Weights of a small transformer language model: capped logits.
MLP neurons of a small language model. Each row is named by its layer, matrix (up: input weights; down: output weights) and neuron, and shows model dimensions 0-255. Each number is 500 + 50 x the weight over its row's rms, rounded and kept within 0 to 999. Numbers have three digits each.
Before each neuron's rows, "fires on" lists the tokens most often at its 100 highest values on Wikipedia text that the model never trained on; "fires after" lists the tokens most often just before its 100 highest values on Wikipedia text that the model never trained on.

fires on: "ent", "ic", "is", "ater", "om"
fires after: " m", " w", " M", " part"
L4.up797:530513510491445478562584529409496536619499476497505490395491524462496510494527459514482550549425504453508485512548488526499534468534481567543477461475506546512423502489481506581491508563501475574481477490590481486498549478569445427424571532529470517437567462479576506466486471500557471543442537511550471476490456502532519593463591416475554596428461422489382494503477542542458507541587543528667531449536488558502470514482511566532502428449474402542523496464551571401457563476553453466454525501488597424369429415459506477485499497500498460432491445484453463542569505569475507482493496423555572439496482667574540507471483483595444493559512435393466495492513457457528510571519460453521590510484516467468526542645517506417453556403543544432518552550548501533539595570492595
L4.down797:466532555472485467560553507432513504488465553452560553507570565454555499535475470467456543491410445505464625511420502452462546473400438510559462615531577450476442508496511507452446479417532495526458462490463660462612508503413458413523495503572504512611418438457414564438579362450493485540486468558580504512486445597550502451539574512460425491519522476498488507442486474575501501514510515528503534418557539511530571521454536490443533495497514475510488550569522596519535408490489545488560566541505403509455531370445418470482517542513490453566465528520445534575467485464498476568434400441513410420533404596463481444463566508540473480531567492501584518552525527589521442512512438531495561497500499530421527477432602474515481519448435472588527562510512536522490428529504486

fires on: " well", "f", "act", "id"
fires after: " as", " f", " re", " w", ",", " W"
L4.up427:492430514498506534507524507509597472624487585447410509509473450496529410482483513465531518545553447408600575510495546450517453492501488497568551525438544508451504393557588510556625427456462525506340547510462557441578550524440508490389579540518464443543543505428481601476470588489537455502529479427405515524481558420535464460469569426520450473416600536450517522587503508502483449496528507427472542491525518583498534558516522495435479386531516513451563461433418460541503547546485512539488532551525547576517551464461563575471512478570447477497465492447433450572444464473454455501533457453498516534471550525538414439552505463367474491554551524484522476516410471509530485635423497433470509430497579478488460464510465464463496574558526486476505444415503609509544567514512517
L4.down427:471492426519471419500550453488522482478516477557453494563559542473441488433479499531575499480497550477371604399433468491458479520503417534470406611550524465476509473459545451469507485489420508508446477511446549490396516491589461406501493501463427446584456461544520411461489505535489605504551440490469648486459506380533525481553565465418428548481572532523560476535511533512519538525449511534537471513617479529496499436551539538523472535505448563414487476436526613460527479558441491542547553522617470609505504427497598471470482556552540524487520420561463478457481444579490563449431414576490460493465504567536534461447461562564460518457506505577588531545462529399525538530541525487423375463530495506431497550570480521505519496449465512486632502492477530469520571417530501

fires on: "ine", "i", "ire", "ard", "an", "ia"
fires after: " f", " l", " Eng", " m", " F", " y"
L4.up510:469455438507507545441538506553475461528459545429560464483521585492412481432506583452586535497507485530413501495525528501511495546461568553585564616590527542466635568499489473509519541442512563510446553545447467499470521439481442537527501515436436560516561594487448467539568424482428495486475563530534524480493490409509556521495511539518440593406506429614489525494573490521479592455594581544558568500485473418463417490539506478563544536433529577573452436513485532534401521577411613515448533446485535471420515504474519545557446469392560517484522455508457480435563473544408535516561420452469472515506501383519510542457454542526477495427548473456543537411511517516488479545493531473411585517446520487524566464578423495511439487467550564467548561532548537547475513611413541
L4.down510:492469519479511423504559466521542460512554546561514473484477569560604510437478457506497508508441553510537437517551431462524529468506448436492520527476509508539489457508392420488350446580528513463556596494456509567508435563504518503621482536509545457547580466513496461423488500442539529527536458559606440555549376444476451570555546548458404525450442454567562573602547460545542526504534498587592498560426555432557540405505577496479624454484446526533552499500397520522455484500458450464505498473519526553442488463560529531411515459452520500577465498505490515450574482465510541463482448489555512546449498391508561481420423627549477534467435467469485508472371492489477445452510528523515574432514504558540606399526479486491486551506486584527459412381456502516507477508492525

fires on: "ent", "id", "ay", "arri", " ", "ther"
fires after: " w", " m", "m", " was", " whe"
L5.up499:465409554485523504464586442415511499450541524483533470562521447481405565501484459525571519520498563460519597448385523453440517522414413521616499436543574433545606520542537599555476561452532495556438517456498551470500566585599413338486513550477501543600498526526503631459562461439514562608484384525498520489553450466562508523503518496388553530553532595451536459468519523538533580448572539449542451526511485567428489512504494553464533540488412500485545512447518500488513526528486486499516505575474512477557508480529515470551497496549520419427535478464555483474511471476413521487631500471483603394581521543506513427479590503548440471491534449525466565465502527407570470553479445458588504538580515525531480531541557539512454526473472455545501540490476527512525457523597535
L5.down499:503605510408535490445474497578452512492408524525515476550555477484508467475463577513384548599513513465508429543467435385352492516505569464550525510467506460499443504560545507527476427501472506584481517487549467477484590476537497440540501594521434423516457519493461603543540476460445564493450464498492508441472354590488485522495481489525495477456516569629589449516552516526567495457562595579515565527542464470399532527438425521533467526500443549567510515526460456441454389464570554465539415480456426459558543419597451464497521505507494471420562448463524512481409419537468444500480476454549536435475520530566510463417549550406545504538572426553541558521508488462529542499416463458546561509558490427490471467441520590546505549468535459512524448503610482516585558488550510

fires on: "al", "ation", "is", "ate"
fires after: "ition", "oy", "o", "u", "ric", "uc"
L3.up548:466484486516513504461543525418517478543542490537449468554593513498488404589549441573507531491423425522416482468568578441510542478440541599461478440489543526497548550563524511473525466526565511547547551436511456507499520481478367487493448416445592435557435548519513509396592434555543499399471540474388460530428544580465535417533454588478536424472525531524477565509476483511533582526514531497465481412530457461531559502511570530489566539480560517548508527575547538535470475519517496405554593460471519501410597602551423575488541557581529468505544431521485527548504589452494485539477455508499499369566458539487492466458461564494547474493435474452442569505564449567415550518436443614481558478517473478502513461403435536561481565504480461513505537408536529552556573427428530
L3.down548:482418494478476470430531476400501539481493610576497521528570540571542491618435474490400536560502386486406465417593479477582426528467401504615517537455471528538457505563527411496553462541403479592470490502466474422422520495464460468463491486516524505557463532463502511556477511469597479480580556468489530532456589516495592476442443537557419448504532484549535441397432522501538587522424514519465518492518545471481547503458562457576532461496475537553468611438507522519399435522429537492443561565499527503529588436628497493459421516529527454449526479560471505493558472387572561555513502501500507521601451538526412499561443518555481504524499508486483488506513557585490525422472455519520468518550534530493388452467470515461438455424521507393529534460519547528548576539402491

fires on: "b", "m", "f", "t", "h"
fires after: " (", "-", ".", " \"", "/", " "
L3.up244:574515463437456446440509556519448550605464487476481467497464542531556536521464532570523463493479623498535581559448504413496503552523508452586500443540492487457510448517473486547444490512457395501458508495448484395438443514486562411560608563513521519476443433510381540440506359586544531488560489492478486600415430511594471530431494525466507475528494487531435458534571464468496441452547479509553544554596453544457482502480495446555443449500491515523523578467500543424520563424447485495524481444570505434543557525501442502522521365479540490490509529631450511576420465526507488506508572523496452509470446433586497447510455391420555536515492527498501589426508542493448371569422582562507485538497516499482492507558562450470484470531525524554420485474389532514616579572502499
L3.down244:520532418466539589467435467499541529530493579461560480549393496505520515423470557505466453530556478420527437559442466452591536497510550441469510500559485506482471472498444597455566436485410484589414565545468439516499440458441481536597461538505429431619402487513501558473521492478479541434485525440556490585528489495556461500540478540530599470463473514482614445584464559531545547477472430535567526480523442534548357597548380445532456487439479587564501548587546440424525440511454546506443553430524478572483498509544514539515540470525592537405590503446526473433526473434522606480427511531444506479440500571552540545438476570558444485493522514503473521497456538484452487502453479390503518593466404532520453493448548491500474495500510505504442516524521436478499587511599409

fires on: "===", "=="
fires after: ".\n\n", "==", " |\n\n", "==\n\n", "==\n", "\n\n"
L3.up611:448477527507490466436641557495481483561458461524558519486589470605505412482576471437467551525520537500391450509399559552549417504457536430436493489514462449508392499454463484524443471507469474461422496539508582494542483492452488574652371528590483488477460444546424537548553478448516470533533420462530456481488603459652498529537489501424598400529449489492486525461438477450528552397620448552507495499554520482491460421529480564500483516474512453476507463487441481516479592528497497417466512451582440465567611503523516515512625500495491488517464517488516542474553548558464470497586545527424541518542533499481442546567496442579536457484465511509513509480596621552492475475488526563518571493516527449494419481484543406499414430478496533452506465453455591548475457499524531
L3.down611:462517477527434475447600391552512472514442551500573497491398600564469483443490495599476521437410490445484584620390455586487489576520571449487418421555432510529505483473437505445508453523541533468450483522463459391469455557526508468565533492474427552501486453507588523496423435493522444472401501322500504532468484515474489511505465431470504445500538534534498488478557524488483433465540495508539528499488475456494641392457543482549524555420527439467498434531571448447493482500556491485561568514532570533344529524497497509580517552513554497492581485483473522478446507489493597428563551492434589480492518536516512568477460527475499423637500530531512498537435499512528540408500533469544543465485615541542501482595479525509495531512507569527559521429552525505501380568456508

fires on: " where", " which", "1", "om", "re"
fires after: " ", ",", " in", " Th", " for", " M"
L6.up263:525419555610503580571494489493519443567517505466475522490506530572527518452616520520558531547452593517426495497498536457466549493460460478471490503553458389554482545504437468588436491502465436401450509560470605495537534500478480486523505568511555467407518452433466497501482496431490448541451494592563546460558541423607464582454461442539552530428595468451388530448450519440448625547507544494396515441497414535509461544493573468469433480472542519497563421542526512472515467514515491487563589446574570483528561483570421489438479563558596451501476553441482543553474378514592507548476587463476536494555514502497454527518418529525550474556466420456469521549555507432461500541523483488502474562526478522470414525501496435455457525535576372468544508562565567564555483533477605
L6.down263:544445509617548496543528557474491532470503407555502549537550493519435407585580437456568444472449454612540513591443407542483484492615465449511425463487526569482501524489540614413492576583476444480582410432505537531426459468495374541522487569453455422398514480482542538558517501541518499585383536563513535515575541518478440446472458490446522447446563472534472450531462399506425478521389415517530470516522432416456506388500476545400520434498515581509380455492482472535483541444548493572450495561540530483490527502544489569477521578525476510526468505493524489552486452535548445527478590531531506488458509396495498551561464476524505475504568504475495484565509589420497507527501420520393495536621515544449548475434564496485548478488536547418522535538542539494504484488486521

fires on: "ok", "r", "3", "ist", "ow", "ake"
fires after: " cont", " t", ",", " to", " kn"
L4.up791:500545520453501503452429500483407455571551506469485453489518579563416523499487525521517480521498477451415542567448477508470532384549538449474456489506421575498509505442542547450502559483531520512444540487507502595474496488523495348466397448389490442509426489434449463559471504413520393497591478501599462451493518582532499555486505447383490552542436505499418381403497535527570473557515473460553521540526490473493517499456574486496596528458515533516571443402506470520505510570554521486557516485520505520545461467543511456482508493487487496453521589496491503470445503520412459493644520506501478514506522506488606594487457573517571548499603447462531550520440516485533508460465498454528514574445497522627580520419523603560585483514476550566464524444594464476418389506631546
L4.down791:496477470365511515613455488478533501479493499476432571508491456528481551564508452519571488474466520520508421536477541543551419515450451501506498440522525572477516480454507593320454464473505448524520487373493598528397452579493572469478482555473538513477523477514569530634502514614465469519564445523560506555501470532419515485532541491507531573489399560524502498458463541486403474476550519514546547464612495475494531523477618495483495531505480553525475491384609472506497571458469464482511492515501556489560395481485514497457502461454532479507493413454393556512504448529519538541514569378449502423423506515450582514491536544659550454490553474478450484434495469611459474364574521509560453488425536501467588566547570462428535515519492524463473493455471455486481528515540435

fires on: "let", "ed", "al", "ly", "ative", " of"
fires after: "th", " list", "t", "ort", "ot", "erv"
L3.up677:582546528471510530494507553459497536489493485503443507550509519515452596486576539563495558528475499495535529482453425475547479560537504564445545633515538493494528476419537488451518460586500414544408547437503511443488451555445528452480531536545500454404471450521488536549457507527634528561422456458513430509537513508445428473497426505547533497509486500544546561502461512548476503442445478491563457541533516499514445486428509488440586497485505615553494543536473481544437507496474585413471472504455440493470543497417456544485480475626498542516568515421522439539448488442476566567571473419462511496586518546564462490441476576498495522527424479423452469421518544557324531408462421540624430370530530550466509516473414425610391516530464498625469528509578520423499527475460545
L3.down677:459466526519513435485511543463501494467535516519530476499548495451503575471467605502506639500536496492527529455509491522517569511551547550514485545545440450552527498500482509506454583514469456617402531555496465514538486584496472511550507487477437528466471437432363519424473466431486528468453508541508402545468456567347482469456443531501523497465502459543564557492491521589527443427484464532479426464491454514557552420598519428456478486450446561433575525404505605487459532468518542366498488507467425424612608467465486515439530479596522495477442567449528480466485528444553505547527486529463565414528490459507478452522453477518506486435502399491470446610545516508443558531484510596578497504579527487520564574564390492429392556566456489511482427547531560592527595539535430

fires on: "ok", "ake", "urn", "ur"
fires after: " t", " P", " T", " to", "T", " p"
L4.up826:527592520501588479501434525432527548512507532505409512464495576542478473545528529579535506590455427488410487462476530545474510481544479498456488508544404504439476465518540558438509513585511453444432454424519517585491498479364482480436527493530539387491542604573527565548449501437568507561464470433575465457542430534511491504477421461511448498525517450566448596464391492481456416425568595511493497597606507421474540484455482503492585594492540420470425532430457500452428533422553474459543417404514490554499457631491522547508476528506514456476462523460472545466515563512502516495594472510527556444480509516519565504555486466562447530525589518428362543451497538572511465604499529576474502520505515501520532501522584552559527444531536630556594549548467502541491488516527449
L4.down826:515471496524522569494455441572447537455458489495507570482426487546541558540547522520504445461510455579462546495407564518440462572592537486598505531456448553460471494510518496437494427508472488496431504522442527486475434598546468518496484495511516474491523507468574528568438531553484445463632418544518582476435498451511582517559487438504496540515480365436552547548427421511471595487543541480521508490513474532629624451574509432532548414490469559594517543428511491516554543448468501496393444482437546498482373564535587526478541433512509526430435466547524566525536453525481470452571508501577521425403508545530523481521519496586465489452452492531439444483415479533459414523558575523535463512512507461535561352496552521469468484528522455485481534353373526558507469573536523

fires on: "id", "ov", "v", "f", "b"
fires after: " re", " cons", " w", " Re", " rem", " C"
L5.up304:489426456404460596527612553574460466517490569582487504488462428484487438464544538538588523497510519557503503567463435555499588555497419503557534438420505490462483513578535402533411455544505493563450468547470476511482480550438600555386591518506476438411463459503544501631511440470452483528496565411489499533481525403562456491534472462456597466468560453452479569463550545502470495491554498488542485509518505567542501545420423506545448462481492500477468532510465551513570543558512550575528495525549381551511495484445464476405580553472526524490529431551565421512431446472454477488551492361510444506509506566509549398506440430528545484441480603533530486454440563514549429506485463434495516512579455504504383518552591550553530512552526516520520505455403498527462496370451538
L5.down304:539596446538494441606438524506502555460604544505476559469496502504536437500514409504556446529618543490443472509482445427492581445504422481548455411443535487464495556512504502510539504578535602502548488623514514516511445524614522461561548502505549589512541502479469462524532445413544514568517587578544569504489545556456466410411534421444407538461547487429535506395564461432474515474520506513494503510567454500483519548561439478378586468516579474579457425417554508518411473538504553481439526507552452457496465439504462537480503535536537545419549550502560518468458461475560473515419489419486546499415452523584510430556528543521519457557482423422514525572445480461459571469507565557591470490513445436474435425491567529483513483495436495580449520451447388444497591506478478

fires on: "9", "8", "7", "6"
fires after: " ", "–", "-"
L6.up499:532438533471484522446521503560406474454437446544425500531456467541532492520472482530434509571553420524414528521513516405513512420482492506491570488525506481490503485503484493576545462450528471452472458514512503475594531474433565550569499532489430434425618432511457537484485539435442451540526539490416486604513495571418461497521484524504469532438556509387524503554551471527563543442534457477442546520411601504487417510468498422576469438554458479554496587517505586513414592384492525518461531639553496429518506547543506451480457484490554385467494436501604578478599509500466550460530453519516527448535433554539485541496545458404463552453523491525507580567471506544409418473498629533450530518600524410404593484430497474490547520420517563472521556509483410417507520460514485
L6.down499:564468481487527500493555465440423461414543504424469541456538516439501537476613458500523499534586572520437472517608433512573539472507495382572487527515440550457500478411432553503586480549475517472501507429555521480563613592441517442460446476460404537539496466450488489474515548482543479504569574537419501468552477473463502450495504541418524595501431586491486493443555597430537445506554505468479388397483513483493531514527458559438471500499543487442546494532486499498547528529543443433453545518575544483408431459516537489548598540491489512451552574478443525529541538519626582431496448531506453459548526496472508491582451527459532502532497493634505511505422507610471428477554459406564436527416532514568485587521483466479537402561403536475457452395553432530527499435505570

fires on: "6", " |", "m", "es", "1", "0"
fires after: " ", "-", " ("
L5.up394:474485515543453496299486500541403564542502381414532531483554584522536432528461536446512402490503541506566473512488510473519466581603510512423511410494497497541469490524532420550548438414496501496515486455458445511444516475442430448562545487508550441491511604483527473440479517514493518488516513521517532527585568483530479472485596490517523501488516556470607497575544445609491521545639503510510506427503527495529464505346495487518473438541460552492503521575449493435488448428459496533496434536494425415468481536558465611511538430484494525476573511532475511524507428494516505391553484576510570533452452505474389445560545556480446579521546579470560483456532558532469344517441601486484561491567511534539550584487542455586515471485513486496498531525433472512548470558500387
L5.down394:439490475488444515519578402559526569500444477489446468496433505528483440461492526435514477496520505539383482470479476427582592456430497511548517512517413605466464530484565502566555528500556533394453546528556457508491506554505488486482493526484624479508447498485432399486481525552459480393562599539505456522498530472454518495559418529473532517541466483550466471484523517514627480586491518426560530526499548532477502486468549549519495509471459574513527523563518535540581435585579536515513566519491546442450462458534579617618479542441531473494531424425469568468445453444500526446511511447424535494571509451466402440428585551431414494546407484502431543494477555524401419476411474404487471450441470481489471495511549590544577528576492629561551485507555507504440375502520462

fires on: "1", "f", " f", "v"
fires after: " ", " ad", " in", " \"", " sur"
L4.up409:494554497565534496411484473547461559499499576525518544583439517528424536543632509490542440524436492432550502527521485470498494539531449512463509447495527483505396538543470493539486443552514449510526498452489458441526502461502492446562540561483583534476432513368573582501532487449549597485546546551484490445479515512596430435507520412540539511463458459454447451417599588437555517494504446442468611514488451551528494475512503556494432487568567438524528508563507477401495580493436567564536493552551570530637577471518382535547560486501504556514517470481480462427447525446428507443524567517437501575525542500458461524539592452491450455551506595427520449559525557390569441484432493400569492503556570595419490590556467488513478465516547466546532522593445517570513569485507574
L4.down409:521374488515467562429524501481470489451510593529561453489448498545557532410561595476614542504544440513510493481492548445517606394510531506516590458515441513409476559469484557524518438495522500589488464408437464652444507477452518527574513522563532462470509498364491489524524456479455451492500540602532563520486438509436464510460404435501501496574569480537428508576519583506494498531482462613548438501478513475452569427499482586430493542452466544525476386614546458436571512476485432516407508480505570488528497564553536576520468515467523505497544460516488513438516420470462462454473593466524438586475407542456538517525494466470429474521535470421440467511503439475583473527463581511505479471511512533493444542518467609504458599526510560495488557499403478380527576567536490

fires on: "ate", "ated", "orn", "y", "ation", "ect"
fires after: "u", "it", " b", "uc", "ult", "im"
L3.up241:453492504491569427542479434431591530537454470544413470515519460477519458586495455470533511469509505539454597532554346522562468508405480520436533492586564564456475498523504511449476529487557517464440515525438405540552568529544528582471405483554526450520515593564489469492537502543557494549516471475559436583488521528499473434555548499499466450454509495488575496470578510434482473538627561586436514454468494496504503528476601505434405580454451449530536478490485522387507446449659538519486519511513505503345546535556534542600625524518583467516448534487479483545496522464493535511493506475453485495576601557427376526406412477513586564584498514398493463555518554509512478476443449495476536450482514589474423546466523529535414539543458471536512504545515492464548536467481511
L3.down241:565555490577449496422411567435426605458527451522470438436443466560516468550450601478459542559499479526498517476534486495424573527384484532376486495494502597521526521555506539512496478489463397510534608529485505565525557606491521583518513528511459591472499519553541493487504424525608539590545518465566416480445449541502525459533557508525394525490544503504512482458578596470454401551531447540448600464458404420544505514449424454461425499442526515554556487500563494528494542518459511475520470432517555386464494465524507462525481420364475487441474486556369538500528479482563524452422506472511536489398500439443501552511457434552511500523484457448547479499478455589519438479535579557531512437458575512495607518422460532466476486510560495516471453531585500485598461482559528

fires on: "ation", " dep", "ok", "ated", "ing", "ad"
fires after: "uc", "u", " to", " play", " work"
L3.up675:513486536485477434444494475536458473512401421575488424489581554409571488587548527418520486429490506495508459496503484475470468537490539429429498563486538440395574458501430497475642432560523500581410616474521450572449480500434533566490441470494578426512493498478555585516428435583511481579483521524469480509508535504403519501473546473564501509462469516514418486430513481507446476491519540597480553541418534518428555440473547555478491576547491444525488507534533524410483439447503527493528508497438437495528544571486605509543470502521448438563432522423560566505474629467556557540557528605538480410594543476467533525465430501605549525516514453468573517403419510519530418517464530454515447498516538524464367481479392550523515497424499476559497490447560508495540502378477480
L3.down675:516598496498577481516461497487453506375412422601538363425469499558501524442485528472498514537536539450475458446496495483443411416488552485530409396350514506437546521421483475464436402514467467479549559493593484489433538477521499550549463564483577464503558613530551538606535490521515466509543522503595506489558479433522514422578556520577561466509453532497451593448536468432561588518538493490453540472493485506490485571450556492558463573448478496539542467474488547546418462490544468499454429445469511503419456522540408498533519530558555458540420501463402569516478532509532454446510447583527519440476462496562498533494488502511524516420549421436459426536509491485441481485564495436620463493485597532537661566539511548488469468495542510445506477533486580525599492495500441

fires on: "==", "h", "le"
fires after: ".\n\n", " ex", " in", " ab", "\n\n"
L3.up818:557589483478431468542510512472449495480497497447529478432499474554512389611488404439554420464536564629604531473482579386481545461477506529462390513458564478531450477500472527495451435429561449526490607591527564492517495489461529451491514543575472516444513571528502601487582482494534508442514513432475468509479502465471487551520512469498381392495523534518492468437454496619585534477473577487470448433511648480508448489561480543562471424475464547517587491471550522550424469451560506399510501381506513513585485575466552494495575448533589474491402473571516518503480594453574524410470524512482502472527451480422548490498441543510497498535424521513565485511502446437448448521593497429486541458593539512461363488480567485462504498555545480482520497526428483480441517538503560
L3.down818:476610510529478404559475485491495568485480445515435508499423408449419462468521502406440572485556520443673555543531550492552572498490465460506482477520504519444496456529527575579595472403570543558598481463458445482544481519485532496513493508533508493495507463472416479464527618433478419461527561479512511499490458441374554481525500536480453462512529504422491540538470530429490385487420546507579497486532555491503459479543532497550511451555436576523484580526542411434509592438468474481445506566505423601482468538576491479495527572582557512500474486442560502531506560566570561443546525488605602368495446514492553421485560575485536534428505561489501478448518479547400524382488466527570453547520430539421538506496499427529433400490483509520528510520533462537435481446492467

fires on: "==", "===", " |"
fires after: ".\n\n", "\n\n"
L3.up258:476440510528528477460533519424539585541503520479605546456430471551518495572484432546574519390498485468493414499484465487453457506517531423507389474473450414491424617560458504467487457468465499467428441533525490475502482552511514603565425532556451450440501483493436468482511465475523462479599562555489556523543487461534457483547543499489478406447515528406465532429444541432494511466513627562481490463472509464380577486464463481511497477483494497477542466541463464498531445432595471434463500448474492453467527625476467428635586406620533453484427488603449477509535541486466527356494477488521496557466596420502519548574421424498497511519480444525585476490488456497470515478559391481534480557477487524446404458527405505460521407571524497447556420445432461475514500481544540
L3.down258:479446438571503555473602478539565550502512398522523537500410460575539543544419398528523502473348531442598568440449556489573437492513533485526536499490465580472476500541458524510499439447503561496465503544483548584458479530531463417469398479581511550465380453440464452473435529502549577514544508513521563462473530460513522417534505460502452471496400482434506597504436378477505426428510478545553465493560438548497505404518525564503556546483525498549485399468520506413472467463586500480554552588445542524415540599508536446460503549575523553406533516491445599506537479580502524532447466425412473485501491493428584520510537661441478466526453523575489494512467509510504537490557493573540502511512560498406476414471459576531485468546452526528481445466486531520468589522560467

fires on: "2", "and", "0", "l", "ir", "ew"
fires after: "1", " b", "ib", "8"
L6.up836:436464417454489536555549566517489389484501437479402482470447512495550523486502422496544483536490475495458577524519421497437525470504593497500440476435432391476516539468564388467500566551443444474443545462485538506596566475397516502484513478476437429486494545524489530545502536533598470507541495474494417487547495414580530527513516546497607463470566543566514526532542498396517457495555590514487508517485547515463553471581527494443434637527482508455470562553432485503473594499504560416435497542524517562452543535608466532472424490463482524538487565522448507538453395547499561555509511589531464531422588439530428433528538424545512559607441546523542502501534462456509448514431377453468520388470478512582540458409459474468569553495461554636540447522490434548527518501432506
L6.down836:518435557434518550538454566450435442500530522518511447527519543540420648435539492415531529476573475539499487474522468503492408464601417457496484439579458556540503410431497441502469415492507464496539532582475541510431557463492594600492544471540454392461536610537507486502512464468571593557472488530552556483539545522548469493497474569548508544412559622521453365469526490457487428486533513595548479492506521498508529499447439451485485435551465516461525478469529505588435557576496444378534535494399415495529548545494512410552448445493478520538581446493504546539459555445602497556492487559541452543514551486456529498434435449421518406528493501439521515446517532570471480482553522414559505567474488514431530522508425602544493445616480491443461484525457511384530486507537536

fires on: "al", "ord", "z", "as"
fires after: " ", " (", " loc", "-", " \""
L3.up873:508460514450425477472538501558471473572470470445540534543481510520505513491549481502539451449481461472462506514567514517533489517461610503452600543491523476530525475543368543540476452499597480450433500474562446529509565505535575483596444454542550470402519513526489523572572572565515496475435472557399590506497521508496370511430518516386558515466518567465526470571342528475490553553580462510550488520549506523544433604461525433500490485538519562500460616561418501472497521498482596488437473436474452454558506466429487472564496426529452491537471459456498508420421433467495460442640415531511470545491507552436488539447515486462531492506461614460600464406500558484421454514528529405598475501495490496390440475548515413558519553507458511506452459565407544498512567542451571
L3.down873:469527526646511473476590401575463551585515473514496565430454479512500457399543445468530530499577540463564558562563435448532529479462487570503506481499507432557533556542452512516511496543580522538436570373515415549479428450492541496494463515437464475421444487533450487513461493485513447482377429537533491500541472470426474437548536503457550399461529473487570472566476483460540575510472393501512516408559526527571440560542623435578458523486542406535505451539462496505533477523561520563469439536453554457564535471406433531500521558538507429553452585427425451462487525547568504530495499542477515484501517471443479597465502513451508408509489430450561590512516483437443507584510508478409524532565509553426511487593488489512442497565438558490502534494563486422435544665499524

fires on: "==", "===", "p"
fires after: ".\n\n", " |\n\n", " Ex", "om"
L5.up158:564515543516512480536578509540485455477422586545506501439496373492487384493569397595548553481510475534482467552514480425479437448544429523486416442445493400472403530488492630472532436434567483422520511493492452506495533593463511512533419548556450549558573423447494546478546443434499403427507509597505541532490510558541513549499581441506522517458601558525510496523525544530498471455474472488530471545522425468463524448491505521482447513479430494539600454490398470455487516516445439489435617495494467479536507468564466535475458531462559549486498428615534547450508527555491541433549431480583463517509508489582459451584568548515497519507460534519401350465514471431511438392437437543520524457521513554424427415463470509436512465517450487417460448464562509446416539437487502
L5.down158:522538503555501439486524418561588506538578515574567507508527527488417517464514390454513469425520513509550450563544514425564511462629452363549487546544422516540430528451488549441590317506533588442548532599487441491579488550574500465548496519574506491424558456494532513446488518477436478509491492571521519551466523587448427508497498475522568473510479555484530490490510570496585488464445470515564499435487466502448500476439539517495544592501513520492506396472447533496464486460534544495522513506420473472486492433439442552488552592427517517531490423530406583537525457563520496408507439537458548493410478520432527543507434628494517453512562501530455365527493512445539455503466529577528447472506532520537440463425520586513486424530512594424495458400511532490482570455387528

fires on: "es", "ill", "age", "|---", "er", "|---|---"
fires after: " ", " (", "|---|---", " |\n"
L3.up885:530437524473444452457529569506519472476452464504430532532464454650445426520482489513528477521505558437472487520512459468504414485521509565389566462542519511550537430497491499440505387536561493495492488550542419522489464514425450494604549464520585477565478461503392496440479442556545467477576428510520501460488476533579436469493511493462509530552504460549569487499511529538449556533575471433490529637468426433398556608440516483516493484507390486443463607507446511401551465448558494494467549505485456514501510625507605606577561443454491570591495504470501476516524448521542477474569502469485583475429506506537504414394501415470537482526531634500531483477509349547404473451484472480499488517535490559442526439577602465534473540510553503434495491525528536439541476566432485
L3.down885:528473494383546522491464460441563504518453422401398562412513569513484357517513421501468507563540517451534569509495553487526395484446556617523384477469488479523509387411525359486490571531550548428564526493514468636433504529492500488541545473547517503514473498432594457451526452562431611465549457557571484486524504464487476496470513528456447487503397442481443480447529455527522534495531517454504549549478539552477431482464552512412520463513474513538586527529433582520590521564435583588554463633384492515607454489550476498549483482619501471488445535477475459465625503548515576430523520544572568474490446498549504438489487509475474524483493493546515523541453445508438493520462455448542564498488538519523474438543466510488462460591531473446502502490524479442555535537454469